Weights of a small transformer language model.
Training: a variant of Muon for these matrices, 484M tokens, 7380 steps.
MLP neurons of a small language model. Each row is named by its layer, matrix (down: output weights) and neuron, and shows model dimensions 64-159. Each number is 128 + 24 x the weight over its row's rms, rounded and kept within 0 to 255.
Before each neuron's rows, "fires before" lists the tokens most often just after its 100 highest values on Wikipedia text that the model never trained on. A number after a token or word is its count.

fires before: "0" 50, " " 7, "ier" 6, " Candidate" 4
L6.down1725 [164 124 117 151 114 161 133 109 145 116 128  73 160 106 140 119 141 125  78 108 135  87 153 148  94 116 114 151 110 107 122 123 145 170  90 110 138 154 127  74 120 129 134 112 138 102 160  80  83 148 127 126  65 111 157 136 162 112 142 124 112 154 122 139 138 116 140 130 143 108 128 114 137 150 158 100 104 132 152  98  90 182 137 108 140 168 131 158 159  93 190 108 141 150  87 123]

fires before: "==" 24, "The" 12, "In" 11, "===" 9, " the" 8
L7.down2188 [104 139 132 120 119 125   0 128 128 112 124 151 115 107 119 121 127 132 130 184 108 100 147  81 142 128 129  78 133 134  93 128 123 109 113 162 117  76 129 126 151 165 166 144 152 142 183 124 119 148 154 139 164 113  86  89 129 158  96 138 148 167 148 122 122 144 147 122 133 132 119 129 158 113 141 122 123 127 110 134 144 139 137 125 156 158 152 145  99 100 112 146 142 145 130  91]

fires before: " " 47, " A" 6
L6.down262 [129 161 128 114 106 176  96 116  67 135 167 170 142 110 169 133 148 121 129 158 137 159 119 145 103 133 145 164 117 106 153 120 135 122 143  68  87 161 139 122 127 145 109 160 136 143  82 131 131 153 161 125 142 144 167 107 110 110 107 134 114 181 124 107 134 131 105 142 141 102 106 153 131  85 154 139 142 134 134 141  85 127 162 110 200 108 143 139 119 108 111 110 132  66 129 127]

fires before: "1" 27, "2" 11, "6" 7, " of" 5, "7" 4, "5" 4
L6.down1507 [153 131 105 119 147 109 147  80  90 126 145 160 150 116  81 141  69 111 160 116 160  98 170 146 132 134  98 133 145 178 119 147 105 132 123 128  93 128 131 122 162  99 154 181 124 119 119 176 123 131 114 118 111 153 148 120  97 162 117 104 142 154 167 132 114 110 171 118 100  77 125 149 118  97  70 140 126 160 123 112 140 145  97 101 116 104 178 104 138 147 114  87 133 160 142 134]

fires before: "9" 40, "8" 6, " the" 6, " an" 5, " of" 5
L7.down1320 [135 106 100 120 120  79 108 117 181 149 120  88 110 168 172 117  73 140  95 108 107 135 152 106 159 142 140 129 138 128 107 116 129 126  68 105 150 188 131 149 167 107 123  96 131 140 111 124 130 114  95 121 109 151 105  71 136 140 121  80 116 174  84  83 114 119 104 159 138 123 166 146 176 110 142 150 162 114 106 141 121 121 130  99 108 170 145 131 136 144 195 111 155 111 173 108]

fires before: " |" 16, " |\n" 11, "form" 8, ";" 6, "\n" 5, "ld" 5
L6.down1300 [145  86 104 107 105 156 140 136  98 117 154 103 137 122 111 127  94 117 119 165 105 149 139 136 122 100 148 119 122 123  37 136 123 137  86 137 137 131 134 134 111 157 141 184  91 115 109 133 125 177 106 123 144 164 161 100 115 153 170 103  58 124 132 153 122 133 134 107 132 116 141 120 122 142 149 141 119 127 144 141 137 128 128 126  94 166 163 148 157 126  78 121 113 108 102 131]

fires before: "2" 34, "1" 20, "ording" 5
L7.down2049 [116 154 130 121 145 110  82 154 159 128 129 164 143 161 136 158 164 142 125 136 164 115  87 128 109 119 111 130 107 145 119 131 123 127 112 107 115 158 123 110 138 149 139 164 122 152  94 158 128 131 111 164 109 107 122 131 128 122 148 106 162 136 160 140 160 134 107 128 153 139 132 145 110  94 142 158 131 114 138 144  96  98 139 158 138 124 161 141  89 138 118 101 131 134 114 147]

fires before: " " 28, " the" 11, "ah" 6, " not" 6
L6.down394 [ 90 102  98 116 137 186  46 143 132 141 143 102 115 141  91 121 157 115 119 140  94 106 162 148 143 152 143 147 138 157 104 160 104 119 180 147 150 152 167 111 120 108 131 118 147 129 126 112 100 115  84 168  92 106 129 135  72  95 129 119 137 129 126 150 134 100 111 137 187 108 156 105 201 137  99 134 115 103 128 149 120 158 113  92 153 150 148 108 174 131 178 144 177 129 128 150]

fires before: "2" 36, "1" 28, "3" 5, "4" 4
L7.down34 [101 128  97 133 122 110 122 137  99 115 143 114 102 139  73 146 115 142 157 113 139 131 113 137 121 160 114 146 136 136 104 108  73 142 112 139 103  93 128 181 131 142 131 158 159  94 138 148 127 136 117 121 121 136 113 130 104 117 118 110 103 115 131 113 128 124 142 128 145 139 126 117 164 119 125 102  98 124 132 169 141 129 145  92 192 145 124 107 112 120 126 170 151 132 125 120]

fires before: "==" 25, "The" 15, "In" 9, "===" 8, "On" 4
L7.down1523 [111 130 145 160 105 120   0 124 150 113 141 135 172 111 111 113  68 125 160 126 141 148 153 132 133 113 144 128 135 138 102 121 107 141 144 167 128 106 116 122 110 136 119 102 123 143 135 117 122 168 105 124 163 139 151  97 139 106 127 100 119 135 117  99 167 124 133 107  50 136 159 130 127 131 121 154 111 137 152 130 131 128 119 128 133  90 128  97 127 115 138 134 111 108 117  98]

fires before: " the" 24, " he" 13, " it" 6, " they" 5, " a" 4
L6.down51 [124 104 119 136 113 104  81 138 129  98 137  85  93 137  91 123 145 109 131  97 130 150 170 145 138 100 141 111 174  73  94 149 153 138 116  99 131 125 143  95 127 144 108 138 160 187 150  79 138 103 108 139 144 152 105 132  97 118 110  97 136 113 138 124 152 132 142 140 144 121  99 113 131 138 117  95 101 132 138 146 108 106 140 120 128 136 102 147  99  76 111 110 139 156 123 171]

fires before: "==" 21, "===" 13, "In" 7, " He" 6, "The" 5
L7.down1623 [146 155 134 137 114 135   0 145 126 128 156 131 127 126 116 154 141 123 110 135 141 128 127  76 132 117 126 125  95 120  28 120 135 128 112 142 145  82 112 132 140 139 128 135 141  93 159 120 138 153 148 107 136 137  94 142 117 128 110 124 142 148 128 165 132 124 131  98 139 122 142 120 176 125 131 140 103  89 140 141 115 112 120 146 122 140 143 134 111 124 149 171 111 151 150 144]

fires before: " " 57, "1" 9, "2" 6
L6.down1013 [103  88 100 120 146 119  72 143 156 121 132 186  96 132  80 127 124 127 121 129 117 133 107 130 162 119 168 132 119 118  74 143  73 160 147 129 117 155 135 111 151 129 159 121 148 169 101 139 117 138  92 132 105 118 164 133 115 142 133 138 171 133 141 108  86 148 130 110 117 131 176 172 133 119 158 150 103 126 143 161 164 148 142 133 151 113 138 109 103 132 111  80 141 141 126 144]

fires before: "0" 46, "9" 30
L7.down1586 [151 147 121 162  99 133 106 146 115 120 108 101 115 136 172 184 130 115 134 108 130 110 166 127  88  89 122 127 107 117  72 134 105 108 141 120 113 115 155 112 120 126 151 137  85 115 112 134 117 121  89 168 116 122 118 120 126 130 111  84 124 105  96 106 123 155 146  92 158 111  99 154 102 134 128  84 157 102 171 144 137  80 128  76 169 200 132 130 146  98 139  98 176 109 156 131]

fires before: " " 59, " P" 6, " W" 4
L6.down1855 [128 130 152 114 115  99  21 114 127 161 129 132 171 152 110 117  87 107  96 145  89  96  77 138  83 183 145 129 154 106 123 166 137 154 157 110 114 140 103 152 112 136 132 168 133 135 140  99 137 126 148 151 102 103 107 164 121 119 142  74 123 101 140 128  97 177  97 156 140 154 110 107 181 143 109 139 116 141 113 146 116 152 114 131 112 161 115 143 164 124 119 106 138 104 154 103]

fires before: "==" 25, "===" 15, "In" 8, "The" 5
L7.down590 [148 108 131 145 121 146   0 111 140 140 102 125 123 124 118 119 150 156 134 112 127 107  86 110 135 116 104 130 125 110  20 104  83 165 112 107 143 126 144 158 152 148 190 147 105 127 161 128  99 157 142 134 121 140 129 142 117 134 129 106 171  96 126 105  98  67 144 132 113 131 152 124 101 118 125 135 133 136 136 114 125 113 130 127 160 124 127 144 140 102 100 134 121 163 121 116]

fires before: " " 50, " |" 7, "a" 4
L6.down563 [122  91 113 123 101 121 120 138 157 173 146  79 125 178 146 142 126 155 141 133  81 125 111 164  92 115 154 135  98 118 105 122 161 124 130 131 129 162 105 121 147 156 138 136 124 116  96 127 116 156 137 108 138 134 148  94 145 162 133 116  88 144  56 134  97 122 117 124 103 101 125 152  99  80 138 121  83 117 134 125 156  95 139 106 135 163 129 138 158  47 138 104 122  95 136 161]

fires before: ";" 18, " |" 18, "s" 4, "ors" 4, "l" 4, "ing" 4
L7.down1055 [126 141 102 160 173 144 108 133  68  96 117 114 137 152 167 148 146 136 117 153 135 172 142  87 133 126 117 136 129 143 112 168 143 104 125 107 166 123 127 123 141  98 161 143 109  92 119 103 136 111 124 126 134 113 166 120 153 128 173 133 115 114  87  81 116 158 158 137 132 164 145  71  75  85  96 148 101 123 156 146 165 106 137 147 130 165 104 144 125 122  94 151 137 156  90 128]

fires before: " " 21, "==" 17, "===" 10, "In" 7, "The" 4
L6.down1887 [ 74 109 136 141 135  91  22 108 118 151 145 149 105 121  50 131 134 121 105  67  80 109 112 140 127 137 124 139 145 121 106 148  98 154 106 149 142 165 138 139 167 168 156 157 139 126 143 145 190 128 114 145 116 129 131  52 149  89 102 132 104 124 128 169 124 119 133 152 132 102 150 124 117  92  78 169 119 122 121 125 129 100 135 134 134 154 125  72 142 153 109 155 113 136 132 105]

fires before: " |" 44, " |\n" 6, "–" 4, "\n" 4, "3" 4
L7.down948 [122 113 120 114 151 131 124 134  82 111 120 139 112 111 159 114 135 127 147 146 140 118 130  94 126 119  97 154 171 168 111 134 153 120 169 137 127 133 138 134 118 179  89 119 109 162 142 178 104  95  73 115 119 125 165 118 152 135 127 141 136  84 150 113 127 147 135 154  73 119 155 121 143 144 109 130 175 142 120 123 137 155  55 108 141 134 180 111 103 111 148 108 169 108  73 171]

fires before: "0" 24, "1" 14, "5" 11, "6" 11, "2" 10, "9" 9
L6.down194 [102 126  91 156 147 107  95 132 164 148 118 138 157 128 138 153 127 120 135 113 106 169 120 154 132 125 120 126  90 122  66 126 118 135 109 119 130 149 109 116 137 140 144 125 148 168 142 104 134 170 117 114 161 122 159  92 147  99 116 122 121 162 138 136 147 161 144  72 125 126 188 121 153  98 129 124  72 129 151 162 109 156  94 152 175 114  79 140 165 116 117 140 151 135 140 100]

fires before: "1" 35, "0" 28, "2" 27, "s" 4
L6.down605 [116 124 137 151  98 126 152 134  94 136 148 161 108 129 145 121 124 108 151 116 147 123  74 143 111 101 170 127 110 165  82 169 108 128 131 117  97 112 105  83 165 129 118 155 109 117 109 135 110 142 134 160 106 134 138 120 102 142 128 140 115 136 131 129 171 104 102 132 128 103 128 173 111  99 167 130 112 137 118 148 106 133  99 117 174 137 129 121 157 138 151 148 116 124 125 131]

fires before: " " 25, " |\n" 23, " |" 10, " Col" 4
L7.down1599 [142 105 113 144 173 119  49 132 128 164 135  87 105 125 111 133  92 150 133  87 129 119 111 128 111 116  90  80 145 125 101 124 122 134 116  83 175 155 163 114 135 158 143 114 139 127 151 141 103 144 120 119  86 103 112 118 126 156 144 152 105  94 131 155 113 111 151 164  40 165  96 145 182  92 134 120 155  81 129 124 152 151 117 105 136 142 113 153 154  84 139 112 129 144 137 162]

fires before: " " 56, " W" 5, " |\n" 4
L6.down1071 [111 121 155 155 164 121  79  75 135 121 151  89 116 130 137 137 154 115 139 155  96 137 116 111 109 157 132 129 129  97 102 137 103 155 140 111 161 119 114 104  84 144 133 113 155 122 119 127 147  86 123 161 106 151 145 137 108  92 196 132 122 133  80 126 138 137 145 150 139 140 129 146 117 126 157 131 112 122 100 105 142 151 194  97 101 122 144 116 123 107 161 123 142 160 163 157]

fires before: "1" 38, "0" 15, "2" 8, "4" 5
L7.down638 [112 171  98 102  99 148 112  95 110 141  98 159 171 177 103 117  92 129 171 146 113 163 123 132 127 152 148 110 144 146 127 133 165 137 157 163 131 114 111 155 113 123 140 153 135 139 124 125 141 153  82 145  91 125 108 170  97 139 136 119 115 148 163  91 130 138 177 138 119  92 104 115  79 164  87 139 101  78 128 109 139 140 129 102 110 155 119 164  93 135 154 137  90 116 121 105]

fires before: "2" 16, "1" 14, "0" 13, "3" 8, "4" 8, " |" 6
L7.down78 [ 90 103 162 202 149 108  21 115 154 123 129 115 152 118 108 132 137 127 121 129 138  80 105  73 105 150 131 129 128 101 115  85 119 142 166 112 136 101 123  78 142 144 125 145 107 149  95 117 138 107 118 147 135 106 144 117 121 131 133  96 120  84 140 131 135  99 130 107 183  73  90 195  85 135 106 114 135 138 162 129 151 134 136 125 117 143 147 134  59 129 152 121 131 145 110 126]

fires before: " " 58, " |\n" 9
L6.down2154 [135 163 158 128 149 140  82  97 102 163 102 120 137 119 117 136 152 116 127 102 149 106 121 131  64 142 143 192 160 107 124 161  97 118 149  97 143 135 124 130 129 110 109 155 101 116  98 103  98 100 150 161 117 122 124  98 116 122 157 125 121 138 109  86 134 118 138 120 146 155 115 125 169 106 108 126 118 122  99 155 130  90 119 117 112 137 104 145 169  94 125 111 137  93 130 147]

fires before: " a" 31, " an" 15, " the" 12, " also" 5
L7.down215 [134 106 119 131 107  91 163 123  98 174 133 118  73 121 138 143 116 171 160 116 144 107 112 142 182 113 123  87 132 106 103 119 131 189 128 181 135  86  82  79  94 111 180 131 135 175  98 107 111 126 120 158 111 146  84 147  87  98 129  81 157 116 124 122 121 143 153 141 124 128 139 124 178 122 153 125 141 126 125 160  91 151 106 110  75 146 173 101 162 161 115  68 167 114 162 117]